MLP neurons of a small language model. Each row is named by its layer, matrix (up: input weights) and neuron, and shows model dimensions 0-63. Each number is 128 + 32 x the weight over its row's rms, rounded and kept within 0 to 255.
After each neuron's rows, "fires in" lists the words (lower case) most often at its 100 highest values on Wikipedia text that the model never trained on.

L2.up361 [ 94 138 125 117  97 129 166 170 131 116 135 119 147 107  98 143 125 108 104 120 137 103 118 107 117 132 235 106 138  51  52 100 119 113 137 143 119  84 194 155 133 156 139 118 175 101  81 114 125  81 209 149 132 152 118  91 169 154  73 122 106 107 123 104]
fires in: "as", "to", "at", "into", "johansen", "sultan"

L12.up303 [128 120 125 117  73 129  89 143 137 127 112 163 149 103  91  77 139 185  32 102 125  82 157 167 131 135 105 148  99 189 213 150 126  81 118 140  92  93 163 118 128 142  91 172  65 162 214 137  78  56 137  73 195 146 111  82 130 159 169  66 127 134 140  99]
fires in: "can", "not", "i", "t", "would", "could"

L5.up23 [112  93 155 141 152 145 144 147 130 158 160 183 165 122 140 124  73  77 133 125 133 146 110 115 123 171 120 149 121 119 118  73  80 119 121 156  73 152 193 122 136 142 132 122 127 125 115  79 106 138 121 111 112  76  75 113 109 154 165 131  46  99 114 119]
fires in: "at", "on", "is", "finished", "to"

L2.up289 [ 66  89 141  88 163 176 129 151  91 128 123 191 126  56 188 185 145  71 156 171 121 148 118 166  41  77 101 103 155 147  78 154 129 126 167 168 143 145 112 164 188 121 129 103 134 140 122 106 160 165 136 138 138 173 179  88 128  71 126  96 113 105 104 113]
fires in: "of", "south", "from", "north", "to", "beaches"

L11.up609 [147 113 105  93  83  92 134 101 174  94 150  96 174 132 155 138 116 138  82 179 133 133 154 121 105 192 166 115 118 136 145 162 104 128 133 106  35 140 146 114 111  99  86  94 106 113 135 102 134 121 140  51 124 115 108  76  88 170 177 113 166 140 185 147]
fires in: "any", "an", "e", "gene", "every", "teeth"

L2.up639 [ 96 122 134 135 179 168 160 177 110 122 135 179  88 114 110 103 161  82  88 106 140 189 178 159 125 110 184 107 151  75 148 132 151  83  87  74  92  90 127 149 167 116 106 118 152 110 132 130 149  88 149 171 142 157 113 137 166 143 140 118 105 123 166 128]
fires in: "which", "da"

L4.up376 [109 141 104 131  98 203 129 144 134 141  96 106  87 157  81 133  79 120 113 141 104 172 110 149 100 111 124 183  95 112 147 102 130  70 124 157  58  87 128  86 125 101 107 151 146 144 143 132 112  89 131 125 168 128 159 141 135 134  78 198 144 123 209 149]
fires in: "the", "first"

L2.up314 [120  98  32  99 155 131 140 105 204 125 147 119 156 133  98 147 155 134 140 212 117 148 126 147  94 154 109 147 116 112 112 104 211  96  90 144  76 121 122 101  90 110 103 117 120 179 147 119 116 110  85 112 129 189  69  98 120 151 202 179 140 134 113 110]
fires in: "on", "of", "all", "finals", "four", "most"

L4.up459 [ 75  80  86 118 127 129 131 150  78 111  93 140 151  67 117 184 112  54 187 101 182 149 129 150 111 156 124 136 105 192 153  75 102 129 153 111 153 170  89 165 110 117 107 163 153  52 156 115 185  68 180 113 153 129  96 100 139 111 127 129  80  64 184 174]
fires in: "after", "before", "for", "until", "9"

L3.up371 [143 135  81 116 196 173 203 141 132 174 127 182 146 149  75 141  75 118  59 128 133  82 101 202 149 153 141 190  78 114 110 113  76 140 102  79  63 167 215 115 143 138 151  76 162 128 122 139 132 105 140 115  55 141 118  80 106 161 163  96 110  92 105 169]
fires in: "located", "went", "came", "taken", "due", "her"

L2.up362 [121 153 106 119 125 146 130 137  90 142 161 113 106 150 107 125  50 149  89 122 158 160 122 125  88 158 157 122 104 138 124 165 129 143 142 118 125  79 185 126 127  86 118 135 119 112 153  86 120 117 122 107 149 146  76 107 110 124 165 139 153 155 130  87]
fires in: "also", "known", "often", "commonly", "mainly"

L5.up508 [112  80 142 102 167 214 169  76  85 171  90 162  85 165 136 124 110  69 136 145 166  87 134 143  87 133 137 196  80 131 115  77  83 163 114 155 157 120 141 132 133 117  94 111 132  92 138  98 195 166 108 111 147  95 152  81 145 108 122 113 152 104 162 160]
fires in: "at", "on"

L4.up240 [125  95  90  87  52 148 152 114 190 180 132 148 194  95  64  92 122 133 135 185 125 179 120 182  82 119 179 144  97 124 183 127 134 118 135 155 119  91 154 157  74  76  71 165  65 121 177 108 130 120 178 136 157 142 131 126  74 130 151 123  98 128 135 114]
fires in: "a", "in", "the", "on"

L7.up554 [ 97  93 111 148  56 149 180 127 100 125 161 173 108 108  98  80 118 129  66 118 157 162 124 156 157 162 135 138  51  92  84 121  59 126 149 170 111 120 146 147 134  63  76 161 125 111 123 138  79 110 130 114  99 158  92 127 112 146 103  95 136  71 169 116]
fires in: "2025", "2023", "2020", "2021", "2019", "2022"

L4.up288 [130  72 151  83  87 126 141 152 139 178 108 111 124 105  84 130 104  88 115 141 145 140 109 212  95 110 104 190 141 133 158  34 110 101 161 157 133 121 168 124 120  87 159  86 128 111 150 110 139 109 144 114 120 190 146  73 168 151 114 132 118 132 164 110]
fires in: "de", "of", "at", "von", "les"

L3.up279 [103  99 149  97 110 145 141 140  98 179 123 136 146 108 160 119  96 110 155 172 191 123 127 165 132 126  97 116  91 138  82 113  92 150 163  96 138 134 193 120 161 172 148 122 126  64 120 129  81 145 175  73 126 100 125 126 137 101 135 150 105 132 116 136]
fires in: "from", "lived", "in"

L2.up492 [114 100  95  84 165 177 189 129 105 149 117 164  78 179  98 126  90  90  84 131 110 192 138  84 133  95 178 103 100 102  96  95 117 142 139 136 112 136 125 147 163 127 119 179 134 134 134 151 107 152 118 129 178 121 146 138 104  97 122  81  89 140 105 149]
fires in: "there", "what", "some", "how", "it", "these"

L3.up734 [138  68 108  72 111  86 203 124 113 130 109 126 183 111  56 124  90 113 196 155 169 179 133 164 144 144 152 155 134 108 160 162 151 142 104  94 115 139 130 126  96 113  95 150 108 144 123 123  81 128 153 162 160 102 119 108 164 108 146 109 118  68  96 143]
fires in: "to", "and", "get", "become", "helped", "wanted"

L3.up730 [118 108  93 118 156 134 108 131 131 167  69 108 170 140 154  50 118 131 112 113 145 137  66 161  92 142 144 152 100 147 136 103 113  91 112 142 133 137 108 179 170 126 114 112 111 119 197 123 125 142 155 130 159 169 131  95 108 106 108 143 145 100 185  97]
fires in: "of", "for", "without", "with"

L7.up106 [ 90 101 107  35 146 181 144 180 120 173 156 190  55  95  99 131 145 139  96 148 133 157 105 119 128 167 165 165 138  93 130  99 120 131 170 101  94 182 127 108 129 132 116 119 195 109  82  98  96 149 125 122 134 138 138 146 128 172  96 127  66 134 120 159]
fires in: "to"

L11.up240 [109  75  70 100 109 123 182 149 125 134 163 172 162 168 162 124  96 102 147 116 122 108 129  82 154 176 134 174 158 108 136 114 103 127  69 161 146 159 127 162 148  95  58 139  99 144 166 103 130 125 152 102 138 106 192  67 119 122  60 111 112  75 176  90]
fires in: "to", "in"

L11.up516 [103 116  98 116 119  81 128 118 151 100 148 190 137 111 131 131 128 143 142 156 113 197 111 175 141 125 183  87 134 101 175  83 105 103 125 238 117 115  96  50  86  88  63 137 106 121 103 155 142 141 106  77 114 109 186 109 153 132  90 121  63 111  71 167]
fires in: "of", "both", "between", "following", "wtt"

L5.up38 [ 78  80 173 154  92 148 187 191 143 130 129  71 129 100  95 132 138 111 132 146 148 148 106 146 158 198 167 102  89  89 124  55  50 136 104  97 154 204 146 121 131 114  95  85 165 122 206 139 150 104 135  89 174 127 169  67 120 131 127 123 124 104 131 121]
fires in: "appointed", "became", "as", "named", "renamed", "until"

L4.up622 [120 148  90  92  69 154 156 160 155 117  99 193 156 123  98  91 133 146 110 130 135 163 122  91 146 173 141 184 153 109  98 161 151 130 101 165  97 109 120  91 129  84 122 170 120 107 123 139 143  99 182  86 156 151 109  65 131 181  49 188 121 166 158 138]
fires in: "the", "medal", "bronze", "first", "title"

L2.up456 [ 90  98  87 113  92  96 150 148 124 154 183  79 111 106 115 134 115  89 130 144 138 174 100 164 131 177 164 176 113 139  80 112 136  22 170 116 148 108 138 113  27  80  98 113 193 120 140 129 112 153 150  99 167 179 145  65 163 131 144 120 154 124 117 169]
fires in: "at", "in", "when", "during", "with"

L4.up767 [ 96 150 163  90 155 162 156 164 105 140 145 164  93 103 118 117 144  64 113 164 155  78  70 114 139 178 196 227 127 141 138 101  80  86  66  98 144 121 125 170 125 111  81 111 110 122 151 129 156 137 159 154 161 158 148 145 177 141 129  78 156  80 126 161]
fires in: "she", "it", "he"

L5.up207 [125  79 155 101 143 169 198  81 101 154 117 159 161 129 121 152 124  54  85 121 201 170 166  75  96 136 183 221 131 126 126  81  69 146 141 161 117 182 175 107 119 125  70 153 137 122 149 102 215 138 133  93 151 111 116 116 153 132  87 123 111 108 128 151]
fires in: "on", "died", "married", "upon", "as", "according"

L2.up391 [ 74  76 101  88 134 166 132 156 123 170 122  97 125 233 170 180 112 138  75 150 146 146 164 104 122 147  89 182 213  95 130  87 116  99 130  88 112 109 103 153 102 165  87 103  99 130 164 146 186 128 138  99 106 213 169 138 158 130 111 108 133 169 156 145]
fires in: "on", "every", "out", "for"

L3.up691 [101  88  71  96 126 158 132 142 171 168 136 110 177 119  93 174  94  77 166 210 124 106  94 126 107 142 176 194 169 125  88 115 146 171 125  51 158 140 137 113  95  85 111 140 171 130 116  81 184  92 126 126 124 138 112 170 117 161  96 129 117 138 140 141]
fires in: "or", "of", "during", "in", "were"

L7.up626 [112 170 128  95 113 131 147 134  93 188  72 141 127 137 113 129 139 140 108 154 160 144 146  76 110 147 146 188 143 102 108 156 130  68 153 140 127 111 101 158 167 112 100 131 140 130 167 101 112 131  87 156 163 126 146 129 144 115 109 147 178 102 200 149]
fires in: "he", "schmidt", "she"

L4.up267 [ 90 174  86 103 160 126 124 149 137 137 146 117 204 193 141 158 116 108 109 118 135 143 102 117  97  82 122  80  95 113 135 172 167 134  56 129 126 171 138 180  80 119 202 113 144 135 191 108 102 125 120 137 115 132 129  88 146  50 120 127 113  95 137 155]
fires in: "its", "limited", "your", "our", "swing", "their"

L12.up439 [117 142 109  33  81 135 109 126 116 119 130 166 135 121 136  55  73 123 126 121 153 118 138 137 108 102 155 150  41 118 162 119 114  85 153 116 159 133 123 111 124  77 117 111  97 115 157 122 127  91 156  93 167 114 175 141  58 174  85 108 103 141 146 151]
fires in: "to", "it", "i", "t", "that"

L9.up580 [137 125 139  64 112  92 103 122 143  95 101 150 147 107 118  37 129 155 178 134 189  86 126 150 119 106 173 113  60 117  71 128  97  95 102 127 116  93 134 149  90  66 103 101 145 143 135 138 124 194 132  84 143 105 142 155 110 139  61  99  71 125 106 168]
fires in: "it", "that", "southern", "northern", "one"

L11.up723 [104 151  58  83 111 121  68 143 168 194  85 143 160 147  82 131  96 148  93 140 157 136  82 141  82 131 129 166  88 150 168 122 151 104 124 129 117 137 152 126  81  96  97 146 132 127 137 146 168 172 131 155 170 117 143 121 139 164  90 101 122 110 128 196]
fires in: "a", "her", "the", "his"

L11.up417 [ 67  81  79 133 116 189 209  90 100 185 158 202 179 141 160 138  35 123 134 213 153 147 129  90  86 110 180 104 153  80 155  92 119 104  86 165  93 139 170 118 115 172 126 121 170 116 117 124 147 140 179 187 127 112 136 122 168 101 159  90 111 144 141 111]
fires in: "in", "for", "out", "3", "10"

L9.up236 [ 77  96  97 166 132 113 135 128 143 124 142 128 131  94  93 151 141 140 128 131 154 162  96 102 118 112 172 176 147 106 155  83  82 115 125 145  94 170 142  78  81 107 127 142 114 106 123  70 170 126 145 122 178 147 132  75 167 115 184  94 111 117 199  76]
fires in: "as", "us"

L3.up348 [157 104  86 136 143 126 187 125 147 187  86 180 131 134 103 135  83 102  61 112 116 107 129 163 109  92 133 101 145 154 132 147 133 126  92 175  94 130 168 121 107  96 127 113 173 144 180  45 158 176 141  52 197 131 118  84 122 127 140  84 136 134 149 183]
fires in: "their", "her", "they"

L9.up401 [ 60 135 138 118 163  88 147 155 115 159 135 130 102  54  66 129  92  73  73 142 158 142 110 140 100 100 107 176  91 113  98  94 104 148 201 162 116 152 166 119 106 157 159 123  90 100 102 144 127 109 128 119 184 109 134 150 105  97  84 111  94 103 170 151]
fires in: "2", "3", "23", "to", "21", "1"

L3.up614 [ 76  51 119 105  94 172 145  88 141 168 111 105 142 109 148 124 104 145 112 172 153 158 100 197 127 169 119 117  94 115 107  99 148 101 112 128 150 174 154 123 132 109  97 104 125  74 173  81 120  49 120  72 183 118 145 140 156 106  95 136  91 107 106 160]
fires in: "to", "into", "over", "without", "through"

L10.up709 [119 133 110  69  89 168 187 146 128 144 151 126 130  59  43 128 137  94 147 155 129 165 111 150  96  76 207 196  77  88 187 120  92 139 161 132 110 135 117 106 141 130 134 103 157 169  91  73 167 104 129 154 188 139 117  89  93 129 131 120 123 149  90 161]
fires in: "1", "2", "the", "each"

L4.up144 [131 121 143 166 111 155 112 145  82 163 129 144 130 175 103 127 117  76 118  89 168 110 158 125  35 219 133 168  50  65 108 150 128 104 164 114 126 163 111 102  85 147 109 110 140 150 154  99 143 108 162 103 152 160 104 151 146 112 184 146 132 125 117 107]
fires in: "works", "record", "out", "source", "time", "sotheby"

L11.up495 [110  49  83  28  73 108 142 109 158 128 127 123 132 105 123  44 129 103 131 113 150 169  92 166  49 181 112 173 121 132 142  97 151 160 105 140 128 117 116 121  82  73  94 189  73  51 142  88 112 112 106 125 183 129  76  91 109 167 127 139  95 147 134 143]
fires in: "of", "by", "on", "as"

L2.up599 [176 135 161 142  74 116 131  10 146 125  65  97 109 130  96  96 167 119 139 104 178 140 177 146  98 147 119 123 129 126 165 115  66 116 150 134  85 178 162 186 191 163 110 181  95 151 127 104 145 116 168 165 176 140  99 128  40 125 128 121 139 126 131 149]
fires in: "united", "animator", "married", "rating", "ship", "sabicas"

L11.up215 [ 95  80 122 151 102 107 174  93 148 115 121 120 156 124  97 149 111  70  95 116 144 195  83 128  70 153 163 125 118  61 156  98 138  66 115 115 120  62 115 139 128 203  77 150 141  87 144 118 130 109 125 101 173 172 154 155 121 154  92 119 123 106 117 224]
fires in: "as", "at", "upon", "on", "when", "after"

L10.up419 [ 95 152  16  54  66 155 228 151 171 185 158 118 147 111  78 117 132 133  75 216 109 200  79 139 111 137 150 123 145 112 133 111 107 172 127 128 105  99 135 116 108 111 123 172  97 139 153 122  96 134 141  76  99 146  96 138 109 168 145 123 114 123  93  90]
fires in: "an", "is", "are", "have", "has"

L11.up690 [ 69  66  48  72 127 186 174  66  85 200 138 197 102 111 143 177  75  90 154 154 141 119 115 157  92 102 151 111 120 104 136 144 114 118 114 141 116  78 145 104 127 115 137  79 128 106 114 143 139 122 146 169 178 184  80 141 128 133 121 131 128 125 196 128]
fires in: "in"

L7.up161 [ 99 138  69  93  95 176 147 139 158 149 108  81  88 136  30  93  88 157 113 205 165 143 119 134 126 120 133 188 139  92 177 120 119 116 138 106 125 120 174 112 102 162 133 157 157 117 119  84 165 146 157  82 194 180 127 113 100 115 117 117 134 134 157 122]
fires in: "a", "an", "la"

L3.up461 [ 66 102 112 112 132 159 167  90 117 111 127 135 151 115 125 154 102 134 112 193 121 136 129  96 151 179  99 170  75 124  86 129 115 124 139 158 112 189 119  95 152 106 139 153 138 109 170 136 130 152 166 135 136 139 144  77 110 115  90 123 141  96 155 109]
fires in: "to", "of", "left", "leaving"

L2.up432 [124 126 118 156 148 117 139 139 110 162 171 114 168 158 155 169 121  42 123  96 122 155 174 136  95 210  81 158 121  97 139 109 150 105 120  74  98 121 158 180 109 116 128  73 113 152 148 107 136  68 157 113 176 114 146  98 124 117 126 146 148 135 120 109]
fires in: "for", "cohen"

L3.up90 [142  64 138 161 156 179 172 112  93 197 101 112 160 147 103 120 124 116  99 169 146  92  87 147  88  86 149 112 146 129 139 103 112 112 117 147 142 112 160 102 121 140  86 181 142 152 167 111 119 127 109 101 155 111 168 114 174 150 139 121 130 139  74  93]
fires in: "kendall", "beijing", "kwara", "from", "nadu", "historical"

L12.up705 [ 96 159 100  34  98 141 175 134 147 132 135 127 133 162  42 122 141 165 125 130 150 171 149 151 144 148 127 137  92 134  87 168 122 142 103  93  96 137 110 128  58 156 133 136 170 137 204 145 150 141 126  77 119 177 106  92 130 114 112 110  75  75 132 122]
fires in: "an", "votes"

L2.up222 [145 100 135 139 133 135 142 126 120 137  72 130 118 167  66 117 135 161 118 141 185 122 128 204 137 108 137 140 178 129 164  77  60 113 183  87 148 160 189 123 178 111 160 119 148 117 128 125  98  83 104 102 161 122 114 140 140 119 132 166 100 136 112 189]
fires in: "from", "came", "princess"

L9.up262 [102 122 127  88  88 100 103 114  91 110 118 149 164 141  99 124 161 117  61 180 167 100 156 146 133 139 160 173  58 108 101 146 174  90 140 132  89 134 126 147  95  62 139  97 133 183 187 110 155 155 175 102 158 135  53  89 142 124 155 161 128 158  82 151]
fires in: "one", "two", "100", "four", "series", "three"

L2.up321 [122 147  88 124 144 123 138 125 181 213  78 122 114 173 119 147 107  98 127 153 155 117 128 152 128 125 143 118 179  97 123 118 129 143 140 133 121 134 131 115 108 103 159 182 153 166 136 100 204 107 161 145 117 133 117 127 145 131 146 179 158 174  97 162]
fires in: "his", "their", "her"

L11.up267 [102  94 153 104 107  99 126 149  91 129 108 126 137 142 132  97 118 111 165 174  99 130 114 237 102 173 127 131  90  99 169 128 114  89 118 124 123 134 171 233 137 108 157 141 144 100 135  82 109  88  87  81 127 131 151 121 158 116  72  94 121 147 144 134]
fires in: "for", "de"

L3.up664 [ 51  99 112  71 164 155 107 159 177 198 100 159 144 125 116 156  70 177 107 154 145 150  75 134 105 157  98 148 134  98 133 112 148 111 118 123 145  96 124 100  96 156 114  91 107  93 210 135 103 145 122 113 119 134  98 149 105 158 133 151  82 145 127 165]
fires in: "of", "into", "to", "ended"

L2.up177 [ 51 129 134 100  80 112 176 112 143 158  70 131 185 126 163  64 142 120 124 158 137 185 106 193  72 157 157 169  70 125  97 136 133 149 119 146 142 134 181 174  73 110 125 127  74 144 162  79 146 130 118 104 130 114 144 128 152  57 129  87  90 110 121 152]
fires in: "of", "on", "among", "archaeological", "to"

L2.up308 [145 123 136  90 189  70 162 103  93 221 114 162 136 109 121 142  82 110 109 166 182 124  73 175 187 165 149  97 128 129 160 143  89 132 113 136 100 149 137 156 125 102 123 123 177  88 113  94  57 139 143 143 144 145 125 111  77 158 139 149 174  86 149  95]
fires in: "from", "in", "iridescens", "to", "regarded"

L2.up606 [ 90  88 113  93 165  92 180 158 138 132  90 181 156 111  95  56  89 120  77  92 161 118 112 146  95 180 157 182 144 157 120 144  75  84 133 140 123 125 193 121  99 118  91 121  89  91 152 121 156 129 163  82 206  89 181 118 102  32 159 108 125 144 108 157]
fires in: "like", "white", "stone", "blue"

L2.up352 [139 157  94 108 128 144 144 125 125 106 142 138 127 145 170 122 132 141 127 202 132  98  83 188 123 176 129 151 157  95 106 163 154 142  64 127 103 161 154 176 119 101 134 105  95 223  91  49 128 147 136  97 105 177 101 124 138  85 142  83  83 122  94  83]
fires in: "or", "reducing", "as", "for"

L2.up263 [145 119 163  79 141 134 167  98  97 188 148 133  73 128 100 174 139  95 136 120 156 139 146  86 125 137 133 133 160 136 136 170 126 114 102  97  79 122 105 135 137 121 122 163  77 100 127  92  63  93 109 183 148 144 106  63  90 126 145 115 150 147 133  95]
fires in: "not", "to", "be"

L3.up482 [ 80 101 122 141 171  90 124  85  88 177  77 118  81 143  68 156 107 164  83 157 140 160 127 141 125  68 121 142 106 120 126 137  97  80 106 137 113 128 156 118 111 118 185 150  74 107 225 149 113 101 129 164 141 147 161 138 120 172 108 142 151 125 143 122]
fires in: "for", "to", "in", "from"

L2.up84 [110  81  97 127 145 176 179  84  94 145 101 153 124 138 106  84 139  91 113 118 152 117 158 184 116  76 155 163 128 156 132 125 155 114 100 130  99 143 150 114 160 103 124 118 118  83 120  81 157 161 145  81 185 103 144  93  97 108 140 121 152  86 127 161]
fires in: "years", "to", "through", "before", "months", "from"

L3.up219 [ 66 127 139 112 116 151 134 128  65 105 155 153 128 116 151 114 140  52  90 117 145 167 120 115  90 167 169 167  93 111 104  59 130 170 155 113  84 115 173 157 111 196  97  96 149 151 138  92 109  81 100 122 169 141 177 129 195 124 130  96 123 120 130 139]
fires in: "until", "to", "at", "gable", "out"

L2.up412 [127  93  95 124 133  99 103 151 121 134 127 155 130  73  91 141 105  92 164 153 119 166 168 118  76 117 112 137 115 138  90 121 109  46 116 119 143 127 125 143 150  99 136 159 122  36 162  85 145 141 155 131 186 133 151 129 131 165 103  99 124 169 127 117]
fires in: "medal", "him", "for", "its", "office"

L3.up62 [ 92 129 169  88 155 130 172 134 146 156 154 157 124 110 107 113 134 127 130 138 121 138 109 234 127 112 153 114  72 108 211  94 115 108  88 138 118  99 171 133 114 155  71 143 105 111 164  94 122 137 153 111 140 150  79 105 121 135  87  87  91 111  60 162]
fires in: "not", "to", "or", "of", "reducing", "incorporate"

L2.up82 [ 84  97  66 116 117 179 215 130 130 132 111 172 157 122  98 154  73 123  84 118 162 151 161 153  66 103 130 103  61 120 130 132  96  79 108 140  84  99 124 120  88 129 149 106 117 147 181 134  89  86 175 138 137 134 107  89 132 157  98  95 120 171 128  96]
fires in: "many", "some", "long", "most", "much", "several"

L3.up398 [ 99 111  91  83 108  88 160 157 115 154 121 101  90 131  87 100  68 146  71 162 149 180 145 130 112 166 139 152 141 148 137 153 124 144 142  90  95 111 120  67 102  96 125  99  65 181 171 101 117 118 107  48 179 150 115  76 131 132 132 114 164 108 133  86]
fires in: "may", "did", "could", "to", "would", "does"

L5.up78 [120 100  78 128 113 154 117 107 146 161 157 182 177 118 110 132  74 172 107 119 151 158 120 105 145 143 174 156 148 127  99  81  99 111 120 155  88 123 157 169 103 139  81  98  88 106 146 108 128 142  80 111 151 150 137 109  93 170 114 124 111 127 110 120]
fires in: "to", "off", "all", "on", "home", "out"

L9.up2 [127  96  75  74 117 117 154 151  92 154 141 153 102 135 100 144  96 158  80 157 114 132 109 170 103 135 158 181 114 165 177  92 159 113  97 175 123 134 133 110 105 123  86  78  80 115 156 141 121 135 142  51 169 130 141 106 141 120 119  76 116 113 127 110]
fires in: "to", "they", "t", "would", "could"

L2.up682 [120 103  98  80 148 182 131  76 117 138  93 148 153 152 137 169 144 140 125 163 163 105 125 174  96  91 220 154  39  93  28 121  71 118  99 149  82 148 137 157 134 143 109 179 134 118 117 128 142 162 121 102 150 181 110 117 155 113  98 124  92 144 121 131]
fires in: "on", "end", "of", "endemic", "endowment"

L3.up342 [155 131 141 102 131 176 148  61  91 165 169 139  85  89 141 159 118  42 130 155 155  66 109 138  95 119 140 177 105  87  99 127 102 147 135 112  57 146 114 116 160 156 118 152 111  97 109  81 131 145 125 104 162 152  69  92 135 106 151 124 151 103  82 141]
fires in: "on", "at", "than"

L12.up161 [ 98 148 110  74 100  79 159 150 179 177 121 163 134 152 123 108 151 112  26 135 141 115 171 131 106 142 151 156 123 140 160 129 109  99 109 175 188  91 164 109  80 125 119  97  93 167 148  75  84 149 128 102 144  84 154 126 125 152 111 121 124 105 195 116]
fires in: "to", "would", "did", "not"

L2.up600 [112 119 108 149  95 219 124 152 143 187 165 147 171  93 160 169  76  85 161 148 110 142 141 183  90 114 163 159 111 157 132  79 116 121 124 109 135 145 129 105 124 107 152 121 162 131 204  75 182 177 103 121  86 119 139  90 160  72 125 105  96 116  93 164]
fires in: "with", "of"

L4.up516 [ 79  57  83 106 167 203 129 123 123 115 182 149 208 135  93  47 163 128 165 191  97  62 158 122 133 145 137 173 112 177 131 102 122  87 122 239 138 182 156 123 105 137 121 114 154 121 162 112 168 174 129  72 143  96 109 161 139 142 112  81  94 109 137 110]
fires in: "before", "after", "through", "cycling", "which", "italy"

L2.up90 [124 126 160  75 127 186 169  64 125 148 163 136  61 115  97 127 149 123 163  97 128 140 162 130  57 108 134 122 101 157  24 175 135 131 169 187  82 136  96  91  95 165 100 123 163 124 126  93 193  77 190 120 127 128 100 115 111  98 144  75 118 131 159 130]
fires in: "as", "out", "works", "republic", "member", "part"

L11.up627 [ 83 127 172  79 116 119 122 156 148  94  99 118  98 159 125  98  94 171 122 126 149 140 170 115 129 240 185 110 149  93 145  94 117  98 151  77  82 116 131  97  82 101 119 115 165  92 114  92 126  82 194 163 157 167 148 111 137 166 137  94 110 133  95 114]
fires in: "which", "that", "and", "liquide", "as"

L5.up454 [132 155  80 150 167 129  92 126 161 149 121 155 222 157 124 133 112 112 160 147 162 146  89 111 132 103 169 137  67 140  24 148  66 137  81 160 111  93 127 133  66 148 116  85 127  66 158  85 136 109 164  88 122 127 131 164  73 179 171 115 155 123 142 101]
fires in: "such", "the", "since", "kazakhstan", "in"

L12.up14 [102 106 129  82 105 169 102 116 196 121 133 157 168  99 103  93 135  91 120 132 182 165 104 124 133 102 198 161 118  70 152 154 112 121 141 116 101 113 166 137  34  91 132 119 139 165 141  61 119 153 133 134 193 161 133 118 119 179 128 148 138 140 170  96]
fires in: "was", "became", "most", "s", "as"

L7.up513 [143 118  69  75 105 201 143 145 134 165 102 143 149 146 130 155 118 181 145 134 190 170  71 129  40 193 127 133  97 107 162 130 132 133 155 105  76  99  86 108 106 170 123 121  58 147 153  94  71 156 134  80 172 157  96 111 115 129 147 120 145 162 135 152]
fires in: "two", "any", "many", "several", "few", "four"